From a checkpoint of a small transformer trained on Wikipedia: 8.62M parameters, a variant of Adam for these matrices.
MLP neurons of a small language model. Each row is named by its layer, matrix (gate and up: input weights) and neuron, and shows model dimensions 32-159. Each number is 50 + 10 x the weight over its row's rms, rounded and kept within 0 to 99. A neuron's up and down rows have the sign that makes its largest values positive.
Before each neuron's rows, "fires on" lists the tokens most often at its 100 highest values on Wikipedia text that the model never trained on.

fires on: "ev", " sec", "sc", " capt", " reg"
L3.gate323:55 49 53 45 59 43 43 54 46 29 51 57 36 39 69 53 46 43 51 39 51 55 49 39 65 67 55 36 43 29 35 59 39 67 52 39 55 54 54 58 31 35 42 47 52 46 52 33 41 52 54 55 54 48 52 42 30 42 48 36 48 47 54 53 45 56 62 49 62 65 58 44 42 54 41 47 64 68 48 54 53 56 54 62 44 50 52 42 48 51 47 52 68 50 44 59 42 42 60 57 40 65 47 43 43 48 62 53 56 37 65 36 51 37 48 49 57 55 66 50 40 44 41 54 36 40 59 54
L3.up323:51 41 31 33 58 67 46 59 39 59 57 39 40 61 47 44 44 53 38 35 47 39 55 49 63 64 54 56 61 71 56 57 56 50 42 42 43 61 40 50 42 42 41 74 51 35 46 53 23 50 54 48 46 64 32 43 39 32 49 64 57 59 64 46 53 54 78 55 43 37 41 53 48 55 52 60 53 56 55 39 47 41 62 65 33 56 47 36 51 58 69 68 58 59 39 49 51 46 61 46 68 55 53 68 43 57 65 72 35 57 43 65 49 42 61 45 51 46 38 45 46 42 49 43 47 48 61 57

fires on: ")\n"
L4.gate572:56 43 33 70 68 54 61 42 54 61 54 61 69 53 57 54 62 49 58 46 49 53 61 33 45 49 44 48 61 34 41 68 52 37 61 42 55 66 49 45 54 60 59 33 41 36 46 63 57 63 51 49 35 76 41 49 53 54 49 55 57 54 52 22 48 36 43 56 41 48 58 31 32 65 54 44 49 50 63 61 44 45 59 42 56 63 59 43 58 49 45 63 57 32 36 40 45 41 52 45 34 40 61 67 39 49 55 56 69 42 59 59 57 66 56 46 55 55 51 59 60 55 51 62 48 43 40 63
L4.up572:61 39 47 65 65 68 59 52 51 67 42 55 51 55 50 66 66 56 50 36 48 51 50 42 37 60 51 38 53 58 52 54 43 53 46 56 50 55 61 50 50 59 56 51 51 32 57 61 60 65 39 59 28 49 58 48 61 69 46 35 47 35 51 42 66 32 45 46 46 48 59 40 36 47 48 44 69 51 66 74 60 51 50 45 45 60 53 40 61 57 40 54 68 35 44 45 43 47 64 42 47 36 57 66 46 66 38 40 57 68 47 60 47 45 49 40 52 58 56 63 65 51 39 58 43 33 43 70

fires on: " \"", " Ad", " by", " from", "ut", " en"
L3.gate157:49 68 59 50 60 61 37 72 56 56 52 51 31 58 53 51 30 50 48 45 34 59 34 38 46 45 59 84 71 44 62 56 64 55 67 45 61 55 57 47 36 54 58 38 47 64 74 52 54 61 58 45 58 48 38 36 40 42 45 51 40 51 46 48 55 34 33 59 28 54 50 56 58 37 49 39 67 41 60 48 39 47 44 44 55 53 38 51 49 33 51 63 39 68 44 57 60 46 31 64 52 51 60 48 69 51 37 43 57 44 44 38 51 50 58 55 60 46 45 60 44 44 59 49 45 62 55 47
L3.up157:44 65 65 55 46 65 49 45 38 47 37 59 41 40 50 48 48 51 46 52 58 51 54 45 47 60 57 62 65 39 46 47 38 54 51 66 58 28 58 50 62 61 66 33 79 71 51 65 56 47 55 51 47 37 34 46 51 50 54 49 48 42 59 50 62 33 56 64 44 51 46 50 44 54 44 41 44 36 35 48 65 65 49 50 48 52 65 38 75 32 66 43 50 46 31 50 54 51 37 46 41 54 63 58 61 62 58 37 53 59 39 40 55 42 48 64 47 55 43 43 44 44 50 48 47 61 49 39

fires on: " \"", " '"
L3.gate296:62 54 45 38 62 46 44 50 62 46 66 38 44 51 61 46 44 60 63 46 35 66 31 37 48 51 43 57 66 48 58 51 31 42 60 50 78 39 72 36 34 47 44 39 57 61 60 33 51 67 42 52 55 75 34 65 53 51 51 52 40 44 47 51 60 43 57 58 30 56 46 36 52 54 52 48 60 55 45 48 41 49 62 67 51 48 47 69 36 52 35 55 59 46 51 54 63 57 33 46 56 52 47 49 53 42 37 59 63 48 48 46 64 61 61 53 53 30 39 41 35 44 70 62 40 58 64 44
L3.up296:48 39 33 37 51 62 44 51 38 64 39 52 58 46 43 58 60 62 43 48 35 64 62 36 66 49 49 46 53 53 35 62 45 57 39 46 64 42 35 69 69 56 50 33 44 65 62 48 55 63 46 50 60 43 50 58 33 46 58 48 43 47 59 37 72 37 58 37 68 50 49 37 47 53 46 56 48 55 46 40 54 45 72 54 53 40 56 63 50 57 42 44 41 56 39 33 44 60 36 39 54 50 47 33 41 52 49 43 65 52 52 47 56 60 49 52 41 55 44 59 26 58 60 58 54 35 43 43

fires on: ".\n\n", ".\"\n\n", ").\n\n"
L6.gate262:64 54 33 73 58 42 33 71 49 61 61 46 57 71 63 54 58 36 59 55 53 53 47 46 55 60 36 50 42 39 61 42 55 62 49 61 43 55 60 58 42 65 65 54 65 49 33 41 48 63 54 50 52 51 56 47 52 55 64 48 47 49 55 50 32 24 65 37 51 54 67 64 51 55 57 46 64 36 59 43 57 62 48 48 55 41 70 55 40 51 31 53 41 37 44 51 26 56 44 51 33 31 56 55 45 52 51 31 68 43 54 45 55 54 51 45 38 49 45 51 35 45 41 47 58 46 55 67
L6.up262:59 55 38 70 55 44 42 71 61 59 58 42 57 58 61 52 57 37 56 65 52 43 48 52 54 64 38 52 47 48 58 52 61 54 52 52 42 47 58 56 44 68 73 61 66 48 35 41 59 69 52 49 60 59 53 47 53 58 64 52 52 49 56 48 37 34 63 43 54 64 71 66 39 59 54 48 61 35 56 44 52 67 63 45 51 43 54 41 46 65 30 58 40 40 47 47 35 68 39 52 31 43 50 58 54 46 45 37 76 47 52 51 60 41 61 57 40 50 44 53 38 35 43 56 64 43 43 66

fires on: " qu", " gu", " Qu", " pri", " Gu"
L3.gate235:59 60 39 50 67 56 66 47 51 53 47 57 61 60 62 47 60 57 41 58 49 51 39 40 56 55 58 27 58 51 46 35 53 39 58 57 64 46 44 52 60 57 33 35 46 61 51 60 36 30 50 39 54 66 49 53 57 43 37 39 63 55 51 42 37 37 63 63 57 63 48 38 59 48 38 36 48 54 54 54 47 49 46 57 40 66 57 46 59 54 46 72 53 52 50 45 35 50 44 56 45 47 43 45 33 54 57 40 49 40 47 41 53 52 44 65 60 61 44 48 65 39 52 59 46 46 56 39
L3.up235:45 43 39 37 63 53 55 72 35 59 48 48 51 64 45 61 62 33 49 58 73 69 62 51 48 46 55 40 36 51 43 54 64 54 38 47 51 55 37 57 43 37 57 50 62 61 57 49 54 55 34 40 52 44 51 40 66 63 56 53 53 58 41 47 57 50 58 36 43 57 59 39 62 48 40 53 74 66 54 50 40 42 62 52 38 36 48 42 48 62 37 43 74 36 50 33 43 55 55 57 40 41 44 50 54 44 36 70 52 52 56 53 54 73 69 50 24 50 61 45 67 49 55 62 53 53 60 38

fires on: "\n\n", ":", ":\n", ":\n\n", ".\n\n", "ition"
L4.gate391:55 37 50 48 37 37 52 42 68 58 53 70 51 56 45 51 68 56 51 56 52 64 45 36 49 68 39 41 62 41 32 44 58 52 57 25 50 55 49 42 46 38 50 52 35 43 50 53 47 51 45 47 50 48 49 40 41 70 38 67 52 57 53 55 51 36 62 65 55 49 59 36 72 55 54 58 59 51 63 49 59 45 55 59 53 46 36 43 43 41 41 66 56 48 43 35 39 45 45 44 40 32 45 54 57 48 60 59 71 49 54 62 58 55 39 56 53 48 50 57 58 64 59 50 64 57 58 47
L4.up391:60 50 56 37 46 58 53 39 50 55 50 59 50 54 39 62 57 61 53 69 68 64 57 43 36 50 45 59 57 56 62 31 48 64 42 40 48 47 64 55 60 22 48 39 47 31 40 59 48 55 60 42 54 47 50 34 44 54 48 49 43 67 61 51 58 43 38 61 59 57 48 47 50 60 39 63 49 57 61 52 40 53 23 53 58 42 58 55 54 52 46 50 36 30 48 50 38 34 36 40 48 56 55 54 42 50 72 61 62 37 43 35 40 41 42 29 44 58 45 40 59 55 45 31 54 46 57 49

fires on: "=", " for", ",", " |\n"
L4.gate453:66 57 38 41 61 53 47 52 58 56 36 40 55 51 63 56 41 40 45 63 43 35 45 32 43 34 62 75 60 40 50 69 49 46 35 52 61 38 72 42 51 42 56 63 44 54 58 61 56 61 54 46 61 25 58 41 48 55 31 60 30 55 66 47 46 45 62 58 56 69 46 55 52 64 55 59 65 46 52 61 62 55 66 63 46 43 62 58 47 54 49 54 46 51 41 45 41 54 68 48 46 42 54 28 24 42 30 67 44 57 39 42 64 63 50 42 56 60 50 45 32 56 66 71 46 51 47 56
L4.up453:67 56 41 55 55 47 44 35 58 66 53 37 48 54 69 40 44 53 50 49 33 49 47 55 36 54 48 84 59 39 54 45 49 68 65 41 66 43 55 33 41 44 43 56 53 45 61 48 77 65 44 53 53 43 58 29 47 61 38 71 37 49 61 43 59 52 48 57 52 64 31 44 42 51 49 56 60 45 46 56 54 47 51 50 48 61 50 42 57 42 53 52 28 55 43 60 47 76 50 43 37 57 38 37 48 58 43 58 65 56 46 52 66 58 54 33 38 46 62 49 57 46 54 58 52 59 45 57

fires on: ".\n\n", ".\"\n\n", ").\n\n"
L8.gate95:51 54 48 60 46 50 55 70 51 55 59 36 54 62 43 46 53 36 67 60 55 44 69 52 49 58 47 37 44 36 60 38 62 53 47 54 62 47 58 46 38 70 65 59 59 45 44 48 62 70 54 52 42 59 53 49 55 52 61 51 63 42 65 50 38 43 64 54 49 60 63 53 55 52 50 49 66 37 34 50 52 57 55 50 41 26 54 44 69 62 40 59 39 41 50 57 34 64 38 50 23 41 61 51 54 58 41 35 58 55 50 37 62 48 66 59 48 47 38 61 39 64 43 47 64 61 39 66
L8.up95:68 52 46 62 53 34 34 59 58 52 74 47 58 75 54 54 66 45 52 63 43 54 47 54 45 62 27 51 55 46 59 41 61 48 52 63 39 59 44 53 47 54 63 52 56 39 57 51 61 73 28 40 38 45 60 46 44 49 68 37 53 52 41 34 42 31 66 52 59 59 70 55 49 54 51 48 71 29 36 54 53 77 57 48 58 48 62 49 65 61 35 42 57 40 27 52 50 59 35 59 35 39 58 67 51 41 49 42 73 49 55 54 55 57 57 59 36 53 50 54 36 40 50 50 57 36 53 62

fires on: " which", " that", " who"
L6.gate551:45 54 48 65 70 50 53 56 54 57 50 53 53 54 41 66 62 45 55 44 40 30 45 57 45 57 56 60 39 50 46 58 47 64 54 51 49 48 53 48 48 45 55 40 62 35 57 46 44 40 53 57 50 53 52 57 63 46 70 51 33 61 50 75 18 65 45 32 45 62 62 65 38 41 53 28 58 62 40 66 52 77 28 40 53 53 60 46 45 29 46 32 31 66 53 54 69 33 37 65 44 54 52 56 49 50 49 37 49 49 51 39 44 60 65 35 47 55 59 53 55 51 59 43 57 56 39 49
L6.up551:35 38 57 41 69 39 56 53 61 48 45 37 54 52 54 65 63 33 55 55 39 56 51 52 35 64 48 44 57 44 43 51 48 41 59 44 50 49 58 50 52 74 51 40 46 29 39 46 39 45 79 43 59 50 51 52 58 54 53 49 62 56 65 32 48 53 48 32 51 50 38 62 50 48 39 68 51 46 54 57 68 52 47 38 70 34 56 59 46 43 47 66 40 49 49 73 64 53 50 45 49 70 63 43 80 52 47 33 50 48 46 45 44 62 65 76 49 58 48 56 50 43 31 61 54 52 45 61

fires on: ".\n\n", "==\n\n", "==\n"
L3.gate31:60 50 36 73 52 51 42 61 55 56 73 57 65 66 57 47 63 58 56 62 50 49 41 51 47 67 50 53 49 45 57 41 59 44 57 61 45 48 69 51 53 59 66 57 63 40 43 35 41 72 57 44 58 53 65 41 45 54 62 43 58 52 55 55 45 22 63 47 47 51 54 54 46 54 48 56 57 46 68 64 54 82 47 49 33 59 61 47 38 53 26 57 55 35 43 43 44 61 61 36 35 45 59 52 43 60 55 32 69 53 49 40 49 54 53 49 50 53 39 43 34 52 48 59 44 34 64 59
L3.up31:67 44 32 71 44 38 33 60 48 64 79 52 67 56 54 46 64 47 65 67 49 45 51 50 50 77 43 50 40 39 51 35 51 43 65 48 45 66 59 57 59 64 57 61 69 31 25 25 55 56 56 51 52 53 50 44 53 58 59 41 50 31 57 53 41 26 54 52 43 43 46 51 56 57 61 47 62 34 49 58 58 61 41 41 46 35 58 43 45 50 29 54 43 53 36 51 48 67 59 48 47 49 60 53 45 58 51 42 61 51 50 63 56 57 61 63 42 55 46 46 40 42 37 55 51 47 58 72

fires on: " ag", " Ag", " ISBN", " Tre", " stud", " Stud"
L4.gate233:45 46 53 55 59 41 55 47 55 70 70 51 42 52 71 55 60 32 55 62 46 42 48 30 51 42 46 44 53 37 48 54 55 55 56 76 48 62 72 49 47 34 40 48 53 43 51 47 51 44 30 35 57 62 53 37 42 47 57 50 37 50 47 54 36 47 62 35 50 44 45 33 49 41 40 34 78 64 51 55 55 47 44 50 37 48 60 38 66 49 33 49 70 54 72 61 47 46 43 50 49 54 51 39 63 43 56 39 61 44 46 43 50 66 53 50 09 41 41 59 46 36 63 58 59 45 39 45
L4.up233:63 44 56 51 52 53 53 55 53 50 60 65 24 56 46 57 53 32 57 50 33 51 30 47 49 41 49 37 35 54 55 34 44 40 73 52 48 41 41 40 35 34 50 49 61 44 40 43 47 50 45 51 51 38 57 47 38 72 56 53 50 61 46 54 42 52 47 41 59 50 38 52 44 68 54 37 44 60 65 42 51 51 38 69 60 46 59 62 52 41 45 52 48 38 48 60 46 49 54 49 49 73 47 64 79 54 56 52 49 38 55 49 50 46 44 49 57 58 40 42 59 32 41 47 60 47 42 38

fires on: ".\n\n", ".\"\n\n"
L6.gate398:65 51 38 81 54 60 36 56 42 49 58 48 56 51 50 44 53 49 53 69 54 58 48 42 40 65 51 36 48 52 46 55 55 45 56 46 48 53 39 49 54 54 77 59 58 45 41 42 50 57 48 37 56 48 49 40 37 58 55 43 47 44 49 44 40 35 60 40 53 65 82 68 49 61 39 50 51 41 56 43 48 64 45 48 37 55 55 56 54 49 30 61 39 44 43 49 44 59 44 55 46 36 48 40 53 53 33 23 65 48 47 47 66 43 54 41 50 59 47 55 48 43 36 40 62 31 50 61
L6.up398:58 56 44 73 46 57 49 62 56 39 65 46 52 50 53 43 48 34 62 73 54 50 46 53 49 57 45 49 41 32 59 32 67 48 53 59 51 48 64 51 56 48 68 65 69 34 49 46 55 55 44 38 48 48 41 46 47 48 59 69 63 51 57 50 30 33 65 48 56 51 74 56 50 57 54 55 67 45 44 56 59 62 50 42 56 44 47 48 53 58 30 67 49 39 44 53 36 61 64 43 42 47 60 59 58 48 56 36 75 54 56 55 58 36 56 60 47 46 40 52 33 27 64 55 55 40 63 62

fires on: "===\n", "==\n", "$", "==\n\n", "\n\n", "”"
L3.gate58:48 48 44 43 46 50 59 50 59 58 43 51 54 47 55 68 53 29 65 56 51 68 54 65 56 46 49 34 60 54 35 52 45 55 48 40 55 56 70 38 57 64 51 34 48 26 64 25 47 46 76 50 38 52 61 70 42 51 46 51 40 39 50 48 49 50 57 51 38 35 50 42 54 61 54 59 50 78 54 51 41 57 38 48 49 57 50 44 43 53 51 42 66 39 48 44 37 46 51 41 56 65 43 43 52 52 22 43 67 57 58 42 57 47 37 66 51 57 63 44 58 26 48 51 54 66 49 30
L3.up58:51 56 62 48 47 47 56 64 51 50 49 61 36 42 44 52 53 35 62 53 50 47 53 43 47 68 50 47 45 37 51 38 41 51 73 56 69 64 58 55 46 32 36 60 47 51 57 73 58 55 59 35 47 77 52 62 51 64 50 76 53 52 72 65 54 50 55 59 47 70 43 49 51 64 52 33 56 50 53 38 54 50 49 64 53 52 59 69 52 50 34 34 46 32 56 53 37 32 26 60 45 69 45 50 42 46 68 44 47 47 59 48 50 57 39 54 57 45 48 51 58 34 49 53 46 54 52 50

fires on: " \"", " '", " “", "\""
L3.gate47:60 32 62 67 39 51 50 53 34 53 48 35 47 59 35 62 53 54 46 65 44 63 41 52 62 60 45 70 52 45 63 47 41 38 60 53 43 61 57 42 48 61 57 54 49 50 61 42 44 69 61 58 45 62 42 54 22 52 69 28 57 65 35 60 45 39 42 44 46 54 52 46 58 50 62 50 61 58 44 56 34 49 48 40 50 54 44 54 49 54 56 58 55 35 35 56 35 51 42 45 46 47 46 40 61 34 59 53 74 56 59 53 49 58 46 51 39 61 53 50 21 55 56 66 43 50 53 52
L3.up47:54 29 55 39 41 64 32 50 41 43 48 52 41 40 50 62 61 46 42 53 45 54 55 50 47 62 44 43 51 58 29 57 54 53 63 40 56 64 40 70 59 63 58 49 37 54 49 51 44 28 61 68 36 49 41 56 47 47 70 37 35 38 59 64 58 57 53 43 56 52 53 43 55 44 49 47 57 30 48 56 39 50 54 67 42 43 43 52 52 59 46 43 41 53 36 56 42 41 31 51 55 38 61 47 47 56 60 51 54 65 30 44 57 70 50 59 42 53 62 48 47 51 47 39 68 46 50 40

fires on: " \"", "eb", "b", "\""
L3.gate275:62 47 54 54 52 31 56 65 36 51 56 57 52 36 55 66 61 40 51 60 34 52 57 58 61 46 62 53 43 57 53 57 56 47 62 37 53 56 32 60 50 50 56 49 46 52 61 44 46 54 48 50 25 45 68 43 45 49 52 33 58 77 47 48 63 34 60 36 73 54 55 45 69 53 55 48 63 59 50 49 45 49 48 52 47 29 56 61 63 57 41 51 63 50 50 43 35 55 43 64 38 30 38 40 54 39 36 38 34 54 41 62 53 59 62 47 42 64 64 35 27 62 66 48 36 49 59 39
L3.up275:50 68 36 39 42 47 50 58 32 55 45 51 54 47 39 53 60 55 61 55 47 50 54 44 50 41 59 47 35 58 51 66 47 41 62 46 64 57 47 38 56 66 52 61 45 60 70 47 46 60 61 56 54 57 49 58 56 52 62 51 42 51 28 53 57 49 47 45 40 44 51 39 57 50 37 60 62 45 46 47 43 47 39 58 48 59 48 47 54 30 42 58 49 48 65 42 34 58 37 52 37 42 55 53 47 50 52 56 64 80 25 48 61 48 60 34 28 56 56 64 29 65 54 52 42 27 53 39

fires on: " Med", " found", "Wh", " Wh", " co"
L3.gate389:52 70 56 60 48 44 54 58 60 57 34 53 21 49 59 52 47 51 44 44 57 45 34 50 59 50 34 42 53 27 51 42 46 57 68 45 33 40 72 49 40 45 53 62 42 47 56 54 38 59 54 61 56 51 57 55 36 40 54 49 40 39 58 49 35 54 53 33 41 34 46 62 49 60 48 60 68 47 57 50 58 58 45 55 54 45 38 60 75 61 50 59 45 43 59 60 54 50 58 25 64 34 40 41 63 53 47 50 67 54 60 50 49 65 43 56 62 45 44 26 44 46 48 55 57 57 39 39
L3.up389:41 61 61 37 36 48 57 48 54 41 44 55 40 42 45 41 46 40 47 46 46 49 56 57 54 47 41 68 49 59 34 34 46 57 47 34 38 41 56 48 47 64 54 43 69 54 55 47 52 57 50 53 59 49 63 59 51 49 41 35 49 50 47 47 49 49 56 50 45 56 45 45 63 57 47 54 51 34 34 51 64 48 53 67 57 55 57 53 40 52 31 46 46 53 43 55 48 47 72 35 55 46 35 61 69 42 49 57 75 45 61 41 58 55 58 42 55 51 46 49 59 46 48 37 43 33 66 34

fires on: " as", " for", " against"
L4.gate249:52 47 46 63 48 46 55 52 58 33 53 50 38 39 71 46 51 38 49 57 54 40 56 50 46 34 55 66 54 32 63 71 55 38 47 62 50 50 46 60 56 45 54 48 48 45 58 48 38 40 64 40 49 60 50 54 27 62 49 52 40 49 42 58 64 49 63 55 49 64 56 48 59 73 31 45 66 53 51 56 45 57 54 53 35 48 48 53 48 70 40 54 48 64 58 44 35 52 60 54 48 50 47 43 45 31 63 28 60 42 51 50 54 32 66 38 70 54 51 49 52 57 60 48 61 77 46 57
L4.up249:44 52 56 67 46 72 46 63 66 48 33 41 48 56 65 46 52 50 45 58 47 48 53 62 42 46 55 55 40 64 61 54 48 39 42 50 57 51 55 47 42 28 42 44 47 58 36 55 54 48 50 61 57 39 43 34 48 47 31 72 35 59 67 34 54 38 43 67 39 56 51 36 52 74 38 60 49 43 45 48 58 47 39 41 51 58 50 49 54 53 33 35 45 57 56 45 42 31 48 36 48 46 57 46 41 43 39 46 41 43 48 61 46 49 76 37 39 61 62 51 36 49 36 36 54 41 36 31

fires on: " =\n\n", "\n\n", " ===\n", "===\n", " ===\n\n"
L3.gate239:43 34 46 48 48 58 64 41 38 41 46 49 48 59 50 63 60 42 54 44 61 55 49 31 77 66 66 55 36 49 38 48 61 42 49 47 65 42 52 51 56 55 42 62 58 53 45 42 32 62 51 59 36 58 45 48 48 48 47 44 25 52 65 66 39 63 66 61 62 41 55 51 47 51 49 60 52 49 55 59 55 62 40 60 43 44 59 57 68 60 50 55 64 46 35 51 54 39 50 34 42 55 39 65 34 37 38 56 42 56 68 56 36 47 46 42 65 50 38 46 57 54 52 59 51 45 48 36
L3.up239:51 48 59 51 34 50 54 65 46 39 62 53 45 42 48 51 55 55 61 59 52 64 34 53 51 54 52 44 54 26 42 66 49 64 60 33 35 62 49 39 55 31 47 47 37 62 56 59 43 53 59 60 49 63 46 54 45 61 67 63 50 41 57 67 50 63 64 57 37 56 58 69 45 53 61 38 43 62 51 51 70 50 66 51 47 62 37 47 43 51 39 45 51 20 51 58 42 49 42 58 60 46 48 51 61 63 64 55 60 53 48 52 59 30 41 72 46 63 70 49 46 53 43 69 40 70 52 48

fires on: " N", "we", " wh", "Wh", "wh", " Wh"
L8.gate556:42 62 58 53 47 51 36 51 49 45 21 36 39 59 65 57 64 48 55 50 68 57 34 40 52 65 51 55 35 40 60 41 52 50 64 46 54 39 45 28 67 49 57 69 63 53 61 47 34 74 42 41 54 55 56 58 46 18 65 45 43 47 55 58 20 50 35 43 52 45 44 44 56 47 39 67 53 50 38 67 32 48 48 58 65 52 53 48 48 40 41 36 43 58 60 47 51 39 40 50 43 46 37 48 38 36 52 41 57 40 61 48 54 55 46 67 49 56 67 52 45 48 62 59 61 57 56 50
L8.up556:52 57 45 44 57 40 57 50 69 65 35 56 45 34 59 52 66 41 41 51 60 58 56 51 52 66 47 33 42 35 34 45 31 53 42 39 66 40 35 57 40 50 44 59 75 56 58 43 54 44 58 36 47 56 50 49 41 54 57 47 44 40 63 40 34 33 51 48 56 73 64 44 56 67 48 57 57 31 51 38 50 42 43 40 56 46 46 38 51 64 62 30 54 48 51 46 54 39 56 66 58 49 48 54 45 43 44 50 60 44 57 50 42 40 56 34 36 39 50 48 44 53 50 40 32 59 48 43

fires on: " th", " Th", "Th", " "
L4.gate496:59 33 29 62 38 50 76 47 47 58 49 61 46 49 57 52 52 49 57 46 67 41 63 47 42 61 55 51 61 54 56 39 53 38 47 37 72 36 73 43 43 42 49 31 45 35 53 54 49 58 61 54 71 39 56 57 44 48 36 54 55 59 66 66 53 44 63 40 46 47 57 45 60 49 53 47 53 50 44 41 53 76 51 47 63 56 57 25 38 57 39 67 69 61 67 51 47 56 58 54 38 33 51 49 36 18 44 51 50 44 56 41 51 60 50 66 63 54 52 45 31 44 44 52 60 56 50 53
L4.up496:45 32 42 43 49 45 60 61 64 51 59 44 40 62 50 68 51 48 68 41 39 41 54 44 70 42 61 55 69 46 50 40 60 48 43 34 65 58 47 62 48 56 53 72 50 38 60 42 47 61 55 49 68 53 51 57 55 53 49 37 50 29 58 60 47 57 40 49 62 41 51 35 57 42 37 50 83 50 45 47 61 56 60 46 36 55 56 44 48 69 50 47 53 48 52 44 58 55 62 44 42 47 55 59 47 42 59 47 62 26 56 45 36 57 24 50 65 40 41 49 34 47 60 47 43 47 44 45

fires on: ")\n", ").\n", ".\n"
L8.gate157:67 50 57 62 51 42 58 58 78 54 66 34 56 49 70 45 59 46 46 61 40 54 55 22 36 59 36 39 32 58 69 54 45 60 71 53 56 57 46 56 31 57 39 50 44 40 59 62 47 59 58 46 37 59 33 39 67 43 52 54 37 54 47 48 41 51 37 45 48 69 53 73 56 34 29 66 46 36 45 54 47 47 59 30 53 31 47 54 61 64 60 52 54 37 41 51 58 54 61 48 44 34 44 49 57 47 23 54 56 55 46 60 42 51 59 58 51 52 47 48 49 45 52 42 44 61 61 44
L8.up157:54 40 49 49 70 32 45 40 72 44 42 34 41 52 52 35 48 44 51 30 53 32 53 47 54 49 47 35 36 60 63 47 45 55 60 37 50 54 69 46 59 36 47 49 43 38 60 54 52 57 55 62 46 48 49 44 48 38 37 62 35 72 36 45 61 31 46 47 34 65 55 50 48 45 45 38 46 51 51 57 49 55 68 43 34 56 58 49 38 37 59 59 60 36 36 49 53 57 65 65 55 31 47 52 43 62 44 42 47 59 54 48 30 48 53 59 65 52 35 75 52 54 33 68 41 39 45 56

fires on: "\n", ".\n\n", "\n\n", ")\n"
L3.gate197:48 61 56 51 38 57 50 38 55 51 50 59 59 56 35 56 57 61 34 49 46 66 57 48 61 49 53 44 59 57 49 50 42 66 46 49 64 58 55 42 55 44 36 49 70 36 61 63 68 51 51 67 61 44 47 49 56 45 48 41 63 60 53 42 62 44 33 63 49 45 46 44 54 51 66 56 62 52 67 70 48 60 50 38 48 60 45 49 55 53 38 41 52 47 33 49 37 47 48 57 42 45 41 45 34 43 49 46 53 51 59 61 70 50 33 74 39 51 42 40 52 58 63 58 50 51 48 48
L3.up197:48 57 38 59 45 50 35 43 46 47 52 58 56 58 57 36 50 66 42 63 44 66 63 32 43 43 49 55 48 30 58 55 56 60 57 37 60 39 55 40 51 60 42 35 43 46 43 59 57 61 64 42 53 50 48 34 49 30 41 31 48 45 62 67 52 47 41 56 74 29 53 63 40 45 59 36 46 51 72 56 46 46 63 52 40 50 63 37 43 32 45 65 56 54 35 45 42 40 36 47 61 59 53 65 47 52 61 73 45 53 35 47 52 44 45 61 65 59 49 54 50 45 43 56 53 39 33 46

fires on: " \""
L4.gate283:37 36 47 66 55 56 58 48 47 58 63 57 49 48 48 45 51 40 65 63 30 54 56 64 43 64 38 58 60 49 57 60 43 55 68 55 58 50 39 46 64 57 61 49 55 54 55 55 57 58 51 53 49 61 38 74 44 60 75 44 40 50 46 56 70 52 42 39 53 47 49 40 46 34 60 53 62 51 44 48 57 61 68 62 51 56 35 51 56 58 25 41 47 44 55 50 40 62 31 47 38 63 54 55 52 54 33 34 69 61 34 38 59 72 46 46 43 55 44 46 46 41 57 60 47 40 53 42
L4.up283:52 51 43 57 45 66 51 66 55 47 55 54 40 42 47 54 46 44 70 58 41 53 53 64 44 69 59 68 57 50 62 53 49 43 57 61 64 60 48 48 56 59 60 38 61 56 34 60 58 50 48 47 55 44 41 61 49 64 56 44 34 45 53 67 60 55 44 52 49 60 56 43 49 36 58 54 58 40 51 53 62 47 52 62 29 62 50 54 61 46 32 49 31 47 36 58 57 61 35 39 40 59 49 51 53 67 44 35 59 65 36 45 63 59 69 48 43 48 41 50 44 53 70 63 40 29 48 37

fires on: " that", "st", " this", " which", "v"
L6.gate61:56 40 31 54 62 58 60 53 59 49 44 57 75 68 66 60 49 24 34 53 35 35 56 61 51 57 69 50 34 41 47 56 61 59 42 40 57 47 58 62 49 46 48 57 54 33 54 46 50 51 55 63 48 38 47 54 58 55 58 59 51 71 52 51 45 58 64 45 38 51 45 54 68 35 44 47 37 49 45 54 41 61 49 41 29 48 48 51 42 44 45 38 60 36 47 42 50 75 65 54 34 47 36 50 45 46 47 56 27 46 49 35 54 49 66 45 34 67 44 52 43 55 39 55 50 38 60 65
L6.up61:48 64 43 48 45 54 48 50 60 51 39 58 66 43 45 68 61 64 52 48 39 67 34 46 69 63 37 32 49 47 28 64 29 44 30 63 50 49 44 39 48 42 44 60 40 56 48 39 43 46 56 54 43 53 51 42 49 64 50 59 41 55 51 71 66 55 42 44 59 44 49 59 43 36 45 51 32 42 56 47 34 61 60 46 57 42 44 56 61 54 49 37 48 44 36 56 48 48 45 44 34 49 53 49 98 42 56 30 57 51 49 59 53 58 53 57 46 62 53 42 37 42 43 61 61 47 50 35